MLP neurons of a small language model. Each row is named by its layer, matrix (gate and up: input weights) and neuron, and shows model dimensions 0-127. Each number is 128 + 24 x the weight over its row's rms, rounded and kept within 0 to 255. Numbers have three digits each. A neuron's up and down rows have the sign that makes its largest values positive.
A block is one neuron, or neurons of one layer that tend to fire together. After each block is what it responds to, as a language model described it from the Wikipedia text at the highest values.

L8.gate71:172123153130116146130131125120168166105072103093110160118133128151105152134122107091123123131102143160139151103145139070119182134113146107127176144144099125108134159121173097115081094113178132133110124117146123151160141131113112138137166146144126101121097119143107138088180140116079133085171105125163139091158153148132157151170145128129154115133125126155094191099089145104136150120144
L8.up71:113138125114116135152121128133133166130132139132124132103137177152100131082143162101102143089105119101131173107113143117122160101099159149128124087133144126145141102133112130098088167117142130155107110090131105124130118119153125147100122092129080110155122093127097128147116087143185120158170132130134143093102156140121145126102123124126134123159177158148104103070091121151109120111126
L8.gate315:131166093158126111130094161103155097124120146116138138107130149137116114145122119090126156104132109107118091145146123128093111153104126127120129129108147106135102141092087109133131115098121103130100119139114133125131154137154083129130096155088122120100116121144185135155121144109126152117104119157117121119167149121151133149172128068144122113134136091111061156130149101145127131137140
L8.up315:152149123179137126109135129158105171161123132132133109087113118124105115091143076137098142143111098144133144161115105105152111122124143095125141111092112160148109118129145118124093131087089125146111131103162149090092129123119096098177115120163112103146108094162127169116115120155141134110162134126114155120131092161117114134168129161104155143120130102072121135077155129182127160127128
L8.gate368:141147138112127070140134143141130141135163143147113150138091144136117141140175188128132101097087121141081103152145123113105131145075166152102131181123152090145169174115106109096171107157084093122125107115183149135140098135148122131111105141128151110138159101118138150180148141139116079124141147136178143115086182197113117109143145067158104151128164128125113122131133143129139150151124
L8.up368:136165126167146107094110138158180125141123109140121138120138143120108103135130138112120148113157107112125152121152104146126135090084098133133149154166094056085091146083136107108120106110142102105135142110135150140126160136145138123099106094122141103108177137136121133130180155157117111149094136168120129135155119193146117132144120097123151159141127162140152191108122127099115114104148
L8.gate415:135113145100118115128117112130181099085096089147108132119119111106082091100148098113085163107146076108144088103125121103098141108104109139116110106112126103112073109083160116104113131198118113147129165160135151125157099117123126141133113128100089123135142162110123170179130154169159129123101119131126144119096112122107124097133136154137160084123123130142133126134106117127145102113162
L8.up415:111165143143123131090119130117136122130101153106125127114120153055125157085126116133112145154161096124154136163115136147101154104164093133110108160152113134133141112150162162148093118112127144132084127125121102139120117114146136100135096134156097116112087135166129128136122147137130143132105132101108137165145142116119107109175151146148135120150131136146080147130126151129111132132148
L8.gate758:129182123147115097131110143160111071091118144136132099118103129136149112142099128152089118166182123108107062115125129133106134138129140108146136135111172068157115109138129107150096114154150139115130117119108180113123094117110141115149145165116160163144128153143151120169174101124131149150106172089141125129121097128155114155152165170119136128117125146114140185146148110145089147117163
L8.up758:112168103154161190167106175188119140116127150113081104143104128104110130119127104133082128135122141120115113130138134122139150111088103117124134144170132106109122136121127134104104198120145129153174131105126145110099100129128154137195150103127136135155086121141150140124094093156160125152097150109137144129137102116108170115159134133174094112135134117111086145120133114152145161056146
L8.gate765:161130151102087144121125115098153116113126084119136138135159093076135108145116105142124131124145125099166143131129137110156155148115131137141092124155122113156124079094162115142155101144154114107112069134135159131129096098124097072128114127158123158105119119137153120058148129139112129121132150162131154093146153131094119127131162117157127127162079176142176145125109143114169123145147
L8.up765:125122121152128146147156142124132097091127109174126110140071144101135107114125078127131144132124122100133190156120166125114088092121102092116126128162136133094108119095127145137138157123128135129135136121096120145157147117148170104166141142137152137117111090137179133143129176165138132112131145148147150123121133128120136151133133137133123139139148141136133107117164142149115126147115
L8.gate775:187137153140128135122125124156113140135147139083102150107112136112103145141161106148061139113099111122101166109152119154088086105163133130096164120128147111108074147123140125118162099136135141103138133105112094142089159076098113071124119140109135138117121141118158156126143166164134146111119148139140117111149108164131129100138135108090087110104110067104122116072155100104133114125140
L8.up775:103142125135094138158131091092144102125133149159104124137139093119127136067121149116095101104125122086160133102160104131124132129127103125162108093153126113149138155098079119124143133127129124177116126106132125142160146110143103144094140136133136128124093157142134148106121079138106153130099139113153153128118175151108116143152103137139157142113117158126089123083109123140107118134126
L8.gate1021:137158149140128151140094155152151126143115124112127139124127116114130128123106144097113151108073161177117096161132134127162095155092149117103135087161153123163143152141134150095107132104168131121112128136117162140143133112096112122142144104123133112119162149152155127114126081108107158162111140149177116159090123082114100160121154176107134137133113139145099155120111118111149162144166
L8.up1021:152102152171128126105122157096138126150120121118176125152119119124098135140144146090134206089097144190115142158146102161128167125109175134116125108147164124143123108120110123125139100174102130158116133163102148125130097184113136125111124151142111141121125147106117162114165103128108112081109096163137153140149124173114103085121165134135139167147161143152143190144128165134133171124118
Responds to: Word-piece tokens inside words, mostly "ar"/"Ar"/"car", often in foreign surnames, e.g. Shar(qiya), Stol-ar-ski, Ar(ts), car(ried).

L6.gate453:141144152133119150147170119122118173153109111137106148149109097135101094127163132121118102136092075125161149147142122138170134174123112149164170112104149116124130127126102120072119137087138113098137133152126153143127129136170118115143148103118121081125116132122129113126129124094153101080141098157128094146102129138094121116147129152116078089152081113152064151146147161150152180114141
L6.up453:123128111128111124129134139116083124130139153132139152125108150133100090088150141118146124118154115166126136147144099097137121119124085165135103126180162116093138181116121109144104112137134095137166125170117196107107193114062183143144131121128122125129143138149140118143129127121127099167111118130105086139118135122126107098109101153172120150125100114163093112131119096125119135132129
Responds to: The last digit token of a number in tables, stat lists and dates, often before a pipe or a unit word, e.g. 12'9' yards, '17' appearances, '2' March.

L6.gate1202:139147095122116153133101116130116075129106157120116112136103110134145131112130110124146176131121135113134091168159115110127105113129081111115137152128111126148105166102138124102121131131092150087139153132133147107141137147101141113087144140101152103105142164112127138168153150167164101162074165102159132144175129126117139122157093167114141103098095123129132117113129138142126204091122
L6.up1202:131183101154140092115126113131117149160128139108123134115105073078108153125130133127176118136138128135120132078124144135164133107145125124111137134133132127127123162123101124080118136098104127155125111153156109156120131140156136124159125124158126118121128145087087121092122161142147167128161140103136134163097105102110113142152135118118168105138087133160131080104061128109103130157107
Responds to: Numbers ending a table cell (scores, points, stats) before a pipe, and determiners or modifier endings just before a noun, e.g. the, seventy-two, convicted.

L2.gate30:106086114148113079168164118062135135164134098107159139156133145099104125103103113153180144131150075096121152134093115120160111113153140155107087131137147122113144106122061138120143156124104123143128132151120117106174126161154112139135106133116113119093154125102121132132129115134139128133146133132151192108108144153100089186131101157121137117113145146094150150157191124108157141122102
L2.up30:133127153153182108131126134140151153124140158149128101142144146123150098148107110133110133120105156105155160113150191129113057096121159100171133107171153091130078140110117097160167106136113123076135150138127135105154102121174160080120159134110101099132141161110123174112125128100103119138147145092129113127123181141118154123144132134124120101094127142126143142147107058142152108151138
L2.gate157:114124136141096117137091160102114156119128121152097138078135119115106092082107141174149136108121109157120135100167106154139125109106126093092138171161145144115184160149095111107156182100103177106097107146140129083134143102138111130107144145158135137136124152173117090132127122126138124134161094157112131154113157152149111116144087135116089105125187174109108129130147138140158166161132
L2.up157:098147112114137165133124130182096134138129114088125102104100108134102150102095125125102138127135183159139137097092140070144117104113118146136122129115137142087087159114120174105124139084133109120077112152134072124146127127151118140093146092181093142098128129140153111130139130121126121139134107154154107102133117151115089155118084105126075047130191136119114129099180115214160129141149
L2.gate229:080150113123130120100168103065145148177134160116158144149112138106124155131066146075099113093130110144123131135168125125144141179111122107114105162150115126111105134135091150115113127047135160123130109107122114075114140123136137082142112107125115141085150147133142151145125152095139162156137162145134130123124108158135115127130115140150158119156120129129199140109126132146179123127156
L2.up229:126137136153134160126122090108113112170109099104230093116178155121137118119129101081203144151129150172095148115131102127157075133113110110108140088134117123116175117116158131108158149154145146108095141116117109104083164103145138118106119147175114125122169129160133112135123123157094084123087149117116140138144143124138176144165128140132106123103116099105092148079131122148115110120132
L2.gate347:207104159116104130121139130136134096139118137118180127137147160127147131126161095103125126153140095124153153145098133174118133169122092128111138104132131124160123137125105121126104163114116143129173124145128116103134153129149125109190089081158117151149116132146104181139140076132130161124162097147145142085082167155119141115160094147091099137139121079114163115114145108103140156110147
L2.up347:140141111106176117161183132162116124085171119090136144126129131164130149099084125103156136133133142148129125166172111132142130130124114130158122120121145120134171110120095120140174145091157137092118186121109072156127157113132090112115136081113120163131146130113102128109112139107104133164173106127107121149141124155118176138148142168123126112135098108116121166067093137155100175164151
L2.gate514:115116142148136134147135090160134126139138132177139115096099091109155136127125133124173142131131077117128153141139120123122138149139131105118117125097125144136145097113094147119120121091106107160093118099100133175081167081143114147121129087080133140144106086105168113129161123120140101121130127122117134130128157141170152155118129094096167120111133156164145147092091126126096133151129
L2.up514:116182087137129142160161120095157158130101132146151120142097132143115124127133137161105170105147115131112095142132121122120130121144095123111091111128119110152117108076134154175110140088123159072124151099107113140095120144136100141135109130163152132146157110121139119112100116125136180120116146129120109169090102167142136113148131144180132082132160142120153145118067099141143155117112
L2.gate669:143124134125157103191134148119119125176095130124123110173126126123150137096126095136143155123136127118164114177116149182125130159120115098153111116150116102088112121098176111141134137113105104109075138185115164076144177120131134148111144129129160087126124148122158114106122136136126126121175152136155132140124108144143116150134155142156116090102143148121145133103116149119167123131078
L2.up669:148119129130151115148117108105137118150157131080113096100121128154097140106120111175144149132120099131124110144130142167123129143103110100098109122131151126132140134070112098117088081149119142155152113132147118078079090088147144133119168157109122106135129161138176124142135148137076132113169142075100111111122128140128157133110121143105116092119137169126096138109104109114142178114111
L2.gate850:120112121122152163121114144090150116163115174159121101123137118068127124144179118113120124141097121072138125123095140124142136145128127126133128125087119104126103116148098102154112110149125116133110109082129161126137123144183131157111162114069098144137162108109114126129138141122124156137129102142102144119152146076123145107133088120093110157123082088154151117115128103144145123164104
L2.up850:143147102099130139129168154057135161153111143137113117093099146055115077143104118151102118124118092140128125113123167144104142161071161119114111100122167120137142131149209106109111189103114080141110139130119174115084110158162081126159140125098142179134160123111110162119135141135118138116091135137085121167127149121140128157118122136093113156082087094152149134125103096141135101110078
L2.gate935:133133163114159114141126104115128114161087102118078187120117142140154125139065162123122121116106108088147129155142108107143116114119137131092156080115095094121135147144147126124143141147121104129131083119134141117156107149114142098120143083139095146120155106148072128135070084135106129108132122102109142135177126122158150126164108146163171137098130150115117157111068163176141119153148
L2.up935:143133090143130126126102119124114119127104139170160128169146126149142134081099153145106158155126136109123108148107109100093137133143104064158144162080135146100097134108101123147124116160119165134164093118110106138077156151108120121166128130130191162146115145131104153140103147090162076107150120123127129118079120093086132125098127172143136148142130116143125168132098074117114118088106
Responds to: Short word-internal pieces that sit between a word's opening and its ending, most often "ar", as in sp-ar-ingly, qu-ar-rel, emb-ar-ked, sup-por-ting.

L2.gate168:135150134105144157138152094132139209114121147090121133091143130134092135116109158104124115153135106130133141145147147181139119135103122114094121092122098074079099088099140101143113118093079129099115121106135105151154141135162116096127143100158183127172113122118142108141148150104134125158108128122091136122098103148120110141152110133121134122119156058100095083137132154117093128121101
L2.up168:141134136114074113122151143159133083114156135117085132124116154174128074112130129103153123112132093125163130142134138149127096114139158131144151145089127124122113085068164100111095086128110167165155138109129118122124161137140118106139145143146145139182159126187143101148132118116139142181123118108140127116133118084122115131156152117135135108153146106091094097101085129144114144102130
L2.gate463:158085109157124123156142157108090099136139161119125110147096145140131143115116136134157115118123119103135055126117116121144104082145158132187137151108133108097094136160125128074126122128108137135118097158158084106134142099125153155117171153150108131181093134139134148146110141109122114112144119151119162143136150156185151124143121152119134095163112118151129113124100131098134115132147
L2.up463:135145110128150150166110110117116131118176154110094133133137153171128152197128142113198097174117164133131110107164152135125108129132119131093072098106132143150116106108142102111143151106097125107122140163134127163096079080118154112128129134091118142157120124106124149135116166124149143129131135108134160114144117120103141115135149158195161045188130112171057102109108127162112168114102
L2.gate492:141094119082157147115134150111141092137166152102107133134090156125132144155136163145130144094136096098144143199150161129099113164168109139105131112131125127142145133159173181103167090106108088145103144142147132138121112206148098146128141159084089116133159170150125102102104150123124151140106137113130132128127140149159144128101117160115123070137104129106161143113127146131146117116104
L2.up492:134116121131110095132121122144146171122130132140115097125159113162122129185111155137166123135122124133121125132120125231121115113152088140153143127142099149142122099131113051145091143134152119057147081132172131142089139148091128083136100125119120096161119141132088178124137121134108153130119128104148107122140136099164122093085172104137160134135108120162111145093103151151121126138119
L2.gate727:101151152148102134140136144163100115081157080164132118108118140145108148146135163107147175105124087141100151097118119155135138133130100126119127127131073128090138143096137119107155140117111114128105103124154163165121148201111146080110138084119143131122098197130160161112137168129131125151133123152128145093101130131123152165105118144093078161123145139129176105136106116135128101099126
L2.up727:147128192104094113123104130107108108113147142143134121129119151125149171167117091141148132127140180140153077164115116115084106144127122182117114150140118121126133092138147104097157108141146112133126098141123156128124110114130156115127147107132130159133118130166147147102097112134118128100097130101133173159166126097128178096166133106138145189097065102139140150156162133120128131104118
L2.gate751:164109109097096120138165154163083094131145145147187153167113140127144117129127179118101121144123031142147145108184120154101149143145129123160108127083079129158133139141138134145125119087178141148130162111157124153155125141093121140128197114097140120192155121148099146142144171102121129098126139158141128149132109140154104156132135145126115094116119135127118133124124156122117098122143
L2.up751:136114108115116122088149152135123141146136157181137097144104143152158134144120184123139084142141125165144119160131120154111148087149122096114107112109145151134108098135130097116085099137133126161122119143098142127137138176107085115143132134140102103145137144114094177130160158121137122095164095130144136107091093122120108142137104138123143143173139193155117117098130163147124122104141
L2.gate890:131107147161121149110142090147129137118105130155117104160140141135152140092116093124150160084109109126105158078167110173122148082140166108131101146162112078177126099123170152165137151188130122118142117103140114123167145082132115123153157128123097097120133116164113124111169130106142096133131122121127086161148126133119150136115131134125137130115139121113130145114128131138080128122078
L2.up890:075137120135120149093145133116118138122134141070092120123174139149127172117147116155133140130138101109107146110138152121099149100126097131134102127141121117106176147116104107137156126171143115114128174116125139127110190137125146126147183150123132106100133101134121142105172165089133172145142118125121152145106114126135129108132112125131104119159103164093104104068126156143105134104131
L2.gate1042:117106127114103164112090160128131129115141172134105075120117141131120121149127142074125092140121095116096160052132159163093112109097083112146154174131056109146140084150137123129170133143105147126128144120144147128141129101077105127144099135148104127149141099173097111110136104141146133194123128102129119138104116097118115153100141107108098131097085128152123079093118161138144174111138
L2.up1042:150132123143087129109111151134118079141122144133105137120118163145081130132151143123127105109108089095141098140154140130126152162123061102138136154121069127121142111099149113115184149089086104130135158099116136134160118133134120103108080134135089134163138114161135106138107121123127153167110109114107120111097107129128118161133140133131134142155073164129130146089120146106141155137119
L2.gate1205:145150069110155104098117153148142090149134128105104097103105154102117122114099154128140117172112134122159116071103172178107125144129134093143123161118128144127098140134113179118120130154127132104134173136075116133145120138126148110096094099143130119155132115142120108119128163133124112091124136144144128121098116135077182123061136128108156093140131152160113102102162132159102152117123
L2.up1205:148119089125162139122126153142131118119137104112132121096128140140146115087105142100171104150156100118131078085126154082155125132140126108132135101139110110147121121125078133151155175176151068141112133114103123129132134190120178096134115121140140147124125146115127131118148129145150125162120118117123124138126122174134127144146167171114114134146116135116090120126127124145094145126142
Responds to: Number tokens, mostly digits in table cells and word-initial pieces of number words (f-our-th, tw-o, f-iv-e), plus some word-initial pieces like ra in railways and rather.

L8.gate168:129147166198115119111156124099098088117058131094143103136153156134177153079115127127102132135149111156073182136158127126133103108127135135157141108117147083135077190132057140172093145105151146100127126124167135117121095132148123121158153136104171118128105122139110125157183139140096105128120153163118154117096125089137172155152117154081124125154117161142174100138111175131152141159137
L8.up168:109146141135131131139132106099146100129131127169142154116109106132114173111164149099142134112137162146133143102146130137187185156115117144128143195130089134058132079169139127130103094079153141107123134133074139109113145088157161110133154093116167162180133101129154152083135167120161127105160102137097101108127115122162145105095130135127148123133124127115119106111167134080092142145131
L8.gate316:157105100152079138099151082115113157091159111118113107128170152146171118136146118118134134126092108138144118111177130122116177159056098221098131158087129076124121124145131093123116112124138130119128091099136134080137143119175170126154117147143117125114133118118100103178103156162165124132122096149153130112175118132107139076175112136114107048130151157149117105098101048116127138143116
L8.up316:125145187164154140170075153103147170147110146136105123137134131105130129145125118150104143119170076150145134107166138106112171149148186133134121122152109153096117115136140088113145126131114111139128153141170150092112117131127096099134172166095173137094127122126125092153142141119139114118121129163118167092143147135159178139112112095113091150131160137063104157154118161074168137120135
L8.gate404:165169140091134147122100108109139134136085150134134111146131122114138151113119121139104135129113079142124117157129129139073139174106102118208121128115168145146121148143147106107162129128079095088156149137126165144153156083115140106138143163140119118087169172136113130151091157129139104098120156138114154146141105133141155156148120101103176154168157108099156099134099146149129115089137
L8.up404:105140120102132089161120112123156112147128115123127109152128122163158144136130120125135122133129080124130132147119178139127138131080122140130150102124108148073108159167107113128131114101153095150124116135107094174148075134149117139122143156092151134138128130133109126114087132105110129141098114125139144089187112163104151127100107115097078129172106124138116107098158148094114098119133
L8.gate509:117154152107153111123163123165132148135197132097115101131169101124127142127150128127106097146120110103133128169203118151161135146119109160173105127119150114134128102130133159126131131101144134130083116159112130085133202122134142077160182114122127110115112151178150129125153188131127124149140122117138149118148131153103145123185093140157119118147142122112122168134105151177083110087150
L8.up509:134118123142125070178120121095128143149151125138159120102110114128102123108125138139155110133104114136157166186150086134116160128098126139123077180120124112110156143078155121098086146141142106135114125115138143118099142100116143090161147113136128132138127151107135126160127129130118096155107108170141155111143126102141120115155117117131124098101121124134125122167107134108122120083117
L8.gate580:117120119160118144154165138126143141139105118114109123135127132110114116105110158100125130147109119148104096094146080123126147158116147122139092098121143124137137111130106117012109149150122147097113184178150199111150124111116162161067163080126116123095128139115099145169119130131147151134146076102140118157146117117148132133100159153062130135110090085147144096144087144143132133091147
L8.up580:115145074141156132109164135124154112112119070147132145103128138124140115105183137140133117106153143121141119108136106121085126098178102114172135115127145134159102118210150108103159120110117127117135129146115142137134153132141120145132132104140114152089154152176091089096138111106147112109129138135185098171115163136090140179103119109131133108129124132114096128116153111145097131153133
L8.gate842:153129121138146068147127113118155138168115150114184117097157154131150125138157167121137140099105124157127107114157142113109141139119134139103158163128101137121148153172084156084126136171122155107099104136146128119116118124135099142101139094126093080104135115148134090105087125146137106163119140152168146105079147114123118132192129086137115085081138123141121128124126120174141109084145
L8.up842:155116156137130128114123138118130148117096137116172101123105092124117102117120091154126108062136094122179178099150146134153142100156053128168086098158097146167106170147080115141115143168099125134121125101130123169139136127111187102093143124115122068134080137135134129094101137101100078089129145143111134096121122152111126093163114171105127107182128130104168166139106147115143120116070
L8.gate843:124101148160126142151132133124102157077106134116110114129149124133125133075140115144139109114087145116115127150121152129127174173148116124138121129169160151112120122106117146115127143100114154110069106110135129149118117115169150143090153122113160142123091211136174093142132091151119096124154118101157146091118117158146131163083131163130106143165102139128080129117166134096095103116129
L8.up843:113114133091128114111136132113111163112120118149160124147131085096151138138122107106123133097195116143130111105122154141097132131139149097145133143135121169121126128109154101136155124147123103109173100105170148141122113137126143101140110110138110143107129117112147103140140109130127136123126092126131120084094118153150136146098134189052081130088157148157116138140130127101165105144155
L8.gate1203:110116105138111137138168140095144100116114128125170164146138099114115102141125148110131129116094117140128131104139114137171110118131142109146122145121136119121157099154132128128145141133071110145053105129142164174102108197151144128122140095076143163088114106136148135091132127050103130151122144135102115110136134142130132137124118127152142116150144117159132123110112137160097131099181
L8.up1203:143111136099114136182165112115151100116129153156133145112143169162127187078160107120166113109101127115114132093101111160102180178129146136166117059135118126130108131112160132130119107092100122133184111118111121114104133169169107122152133138120095131098116135123122092167153135160095142160158108146128130129154102127139130194133121138110148125090183095144118107138162064111106108099158
Responds to: Day numbers, "on", or "(" right before a month name in dates, e.g. 12 March 2023, on 27 October; also numbers in wiki table cells.

L2.gate254:169136180139141129113178122114120177123103140136124113111122160153146148112084150130158148157126134099073157098209132103133149161114108109113089126135117137119106131139126103141147158125125129099114140118169133124129141145127130145138151132140152106134147105142159117095179134142131098150196135119092162122106150215128133143134095103093132138154118139142132104130128127121094108117133
L2.up254:113136140163164148131101148107111153141164129086144134093092081121170098164104165139089115120144094140184113101115115147132150121182092137106109120133109081127102104122098142103148120165107137131150128144132135129105084141154141107112172158189130117139144122145123112155100103098134124169154118185150130136090137098135124139093105155103126146160080116108141142085133105157120174101120
L2.gate271:114125117085134136117149085165130105100140124128152135092102084122171090120106144172123081126120082143154110104147139136113145143099155083160118131125079139125112097103140100126099115130131073116113107133141116131139103132096150115161142146132146078103130101121104104129105107094124134140149145159146136146118155120138159137127108159143117125146117114120086152137085138113088115149140
L2.up271:142125137104134119113143119143143134162150129140129152108151122143157130091117113142111095139129118070144149128160096152155132117142164140155116128139131177166165104109149147133128151169097091114116116111125146094095117147131108077098131133118147114133121128175155076105071153100103125178151114153101118124139108143113145084170127129190114184139123096120098164143119125133148146100110
L2.gate317:157111094109100168130172088153142150126147117131141163118120150103160138152076121127137129094081107158085096115132142114152086123116116141147133163099135114105116125115114128122142156144126177104123082115099117125113119129125141137100093103040144139151120075133109158129107090140109127081137192113130154137142154156162139135127136103170089111139084101150130087133122103164184088115181
L2.up317:123108161155139114120106180123120208125129131179116116142155138161176176127130136111159145144156100121125122091187139115152112139132115098107113165160094118121164149147148096133139099138176154116166118104113103142117104137078157149119153129127125139106148107148138137150060082118122117111131136118157110149132115144144140128109133155152095131176138094125109136131128083117142154118147
L2.gate389:131139110113132123179114117118114065126123129127137124125134170162144159117138121118140110171176101105155136151157119166162132164125124115108126089119071120128120086105121106131108138087091133128100128136135188144127127155118125160123145154117139120121107097102080147111162153124125162158098101104134113131121137153114140134139130072146143146132135093140124174125146146122098146108147
L2.up389:183118120188154176116106116104130148148135156132106171130160162158115167140122128109155114174093092114174101150160193197125150092120107162043105133161113082172087123118090117115168158141169109112147140128128120149133154107113131144106131150148151136107120130149087144135122112176126075172104124106113137131104108129121153111147114129109159166118153136114105165104150136135135145057128
L2.gate472:138185126145096145173146110141139163131100150151117128134115123116125119134125167140115130122140108113119123138143151110117144143101122072122154149137113092103145135092110110116114123123163138157146115134173113123078120156136106113097139120164126110086137114142149143135109095092136113125154114082131170143139134151107162118165130139112090130128131137121116138106138128131151136121125
L2.up472:131091131104111168124128118137138147173059110112125132126123111139168095138165132166106136157127117138118144099100138147115159146147183165127184141142089105098121142125127111155167118086070131111108131106077118111160135135133169096124111137148158168128127093146102126154140147077146123112171148134148068119125053107118119185179152082140103153134030175150108117119151133149134123108130
L2.gate578:141133111110148105120136124158096112112117155129123125112122111173136075119070114166133122136155141094132119124141118129150130121164131093116153124143135132100125167102133089135171121101080166089116105087145116163143130126132153156120139143156121122171089140124089153109105106135107148175144115157159158100119146095140147112143099111158129119129173115103109148124133160120148127111101
L2.up578:169117134105154112141171145111158106122140138172132122176102131143117105129115104128144093128141141104134160149126135102130124122133145161115145158110170134119131068126158153136142101088092111134116120118154078150141163139155116110159107107153129140089143133177118149117145163157115138090132079138169160104136141112125156102138158135120167110113116101135172110163197115143129137099130
L2.gate645:127106126166105151166139123129186155138122144151129115109107114127124126116063119175159138134150110090115156126187107125145137128113109137117107142118151095118122103129079133160157098066071087121138091113099117114181143126121155082139117144147163131144133132107154148109123116150148114155130136141128126122118147084140088174163127105122128183141091131102111149129154113165155144092137
L2.up645:126106121139118124086111114073145160132129113159150166149126121144120169109114101168118147116103107104096162093124119129147143143100145134116118150100138079128106102122164123099159154089144123128129133103104127127195129144142151130105150142145146134120080141171091084153112153140125128131116199125104186135146130096152145119214117109128167140113112163130149146106176119116098141141135
L2.gate821:131102125127093074144121168146164113158179134149175154127142134149136091142149178167132131124122156119141084072156118136121133119083123117142133123087136116152172101161125132114140152088145158101132130126144145117121115133123120156159113139136104087143154143141133136138143133104107183116183081138124134154124143090125149157123132144114112124160094149123129164131124140154157151127176
L2.up821:168159164082126158116155135150122120101148151175110126145104096116117094084135124126108134132128127141172106068142119119146131121158109120118117133109159133165157115120100101106158112112110145118124133150150119122131104122139126119136103105088106158104182104132149115113096154162111141086121144132093135117096131138196123178090131134108170185138115145148152146096149134114130187153164
Responds to: Final token of a cell in wiki tables just before a pipe, mostly numbers (e.g. 27, 8, 14) and "place" in "Bronze medal – third place"; occasionally mid-word pieces like Sw, od.

L8.gate35:098109151130133101147079105138147167130116135124137142132159134135151095134129153099124101141112113087114145116144087130127144127082122110153163116105126137109094089155164095131087129148122154132114086159143137097105139117154123122115109178100130169161154114054154118144189101119146146110127088153128121135132156147163156134120129075114107154101113132108118158121111119120148162103170
L8.up35:117118111097131158165101128159132144111142115110135127154134134137129095080117135094109117120074106106171102126130181123119135135073089148133120131134114117124125133149087081110124133117166088133114120151167125145136150129148128094125119133148135146136128109130166132112174112144152130102120132127144122107103162148108172137125137070174119130112130115096138125111133134141149143148151
L8.gate380:108144132132154105125129132113142100127119137116110100128105094133145141139098147153175126107159146087154142089123117132137128108125132153141152128161169104115121133143154149063156097101108132120143102123125129119103131139067106122116157122099152144162116070078085113119171171138178172137068112133152126108127117134137182139076142142141102107125175157114152129141165163180125096143137
L8.up380:110094120075172118163117098133100158106119148140175117096122110121137162082113122140097145158089135116152145096169114118152158134101127162148105140117151113097157104093129154110157136132127114139197125166064138110088121164136133155091148132127133123167117169128158151135152153135141129112048122122149101130126141127163118140138152081095108154090157150081109150094147133133107129144158
L8.gate472:108114133112113135141145139115131163117117157096107151127111141112145140107121086128118125153129116129128161130109151128099172106158128131118126085156155116119109153149136123141119113123134138094126100100129091132132129136162149091154115117135183153173087103128146181143134091144149139134085162126101121123108140119170182141148114101158130154141118142117120134168123169128095112126126
L8.up472:133157136146110175091153118097124119165109130132128150156101147136117116127169153132124143135113135149144106138120129149138120132127133132113109134097146146102102094148202120135125110126143106124152143113138135102099144128143139150130109117143110136112097114156090101073158142146135123174144145171118170150134110139132117120124117119119088151110153180134120137145119168083124113111090
L8.gate560:130128136128142125147157149105149167112109148110108107145144156119151130137132116129155095139119094096133120138118122177128183095161082157103125134126169098172078153176117112086133124141111135124133099079126086143144111162148161117093135101130090113149129140095174124118152085124121126145140109153175137124132173161154161151134199114150129065124154119113124099097138146129126120107109
L8.up560:173134142138121144186146142119156110105134122117174121146137122155117137107089115143139163115115127148160156170095112120127076156091108129127140146118113103115106165137094108116133097140109089153115139099151118135090136118144115156054159118120125132126118121148130136099143146124114120137105161134119152116128132132179182157154148108145104136135147121115135110129103174165081151136196
L8.gate642:127111166103138100134126079149158125099124116089125130129136143115129146119158150125101107074146140134137114143143118161130123160070075149116125098116145106147144089154144142093110108134111119120162117139108119173134142083131114102126166138152149119106148125099121146103138137144101171129130112124110171113151160123095129105109185113107130120145130089137144125178129126144129128168138
L8.up642:136107103160112105133154168092122110132127180099137068148117127082111134147099133125065132143083147122121135136182083136082091140133139162160110153136157121118086149113158179161121144143126098148161125114116105147150139145094156163093128149120141137157123122126099150122115134084127147127118154168117140134119154092161097092088120109107121088127133119095130145126124132149115120101091
L8.gate661:095112172133130132224161131138155163142139098149159135148092135135136118132097137113104086116133101123125067139136148131132146127129145154124136126121114105120106109139130109081095121150081095128129105123100157117122140137149150101118122156124165119111148119158151116119144141091129161105131143156129097108085140114160141170153127115151138113126126123077133137135107139102164099158117
L8.up661:121152132153085126157157121106160143068098132144153093126117127157117150139107118129097172150150159151123150125117113104191132109135143178153163141104155132125139140072142057116113160094131120145148133098131095114122133124085115119127107097153112124157174119104133117138142120118135103140120134126134117098110144137115152149134140065141138156107118149124135166097104126084097140146111
L8.gate885:127120121103099106142152123102105140098115124114118137145114093108105123148111095126076109103145115094078117152150118126134140131118142129137102124087142124097156160115070144111106061156114156120112094118125115116156085135130122119153130177130098121133106082136152123143120167148083111121111187154125151093113149138098124135127144128117078121132096158135156108087127132079126154142153
L8.up885:096101123185155092142113154128127150117112138110102141142129113116129134124144119136155142103134111101099103127104123123134154132140102118126092112145142114096104138112097125145096138100174101139117150124120142116155114149155132122179166110120116101138132127128119145136112125104105153110113150121117083141157159125170186133097137146156099164138115070132137128164115134126110122116133
L8.gate996:166111125169167095185126107135148144138086123106138102105145149139127150190123146158147142088134111154155100137165105085124186087111099152171134110144131133088123131178151133126145106098098115116136141153126162139103107143129117111137120182143115109199114117095122101124170127080134130166108135105110146100119151160129133115145135108106138104119136083126136144156093164089104138078156
L8.up996:072127125144174110157105118088071164122119162098071114088073117134135150122160129149095138099154175153148143145113099173113096126083121115133121207096150108084128162140133125138097163139120175164169121091117114050148115154092131115104135120150127143128146128148128172134119156128092129130113101128092159116132135086116110151121166153105140149096139115114145131106103163154127167161096
Responds to: Last digit of a number that ends a pipe-delimited table cell in sports or statistics tables, such as the 6 in 76 or the 9 in 59.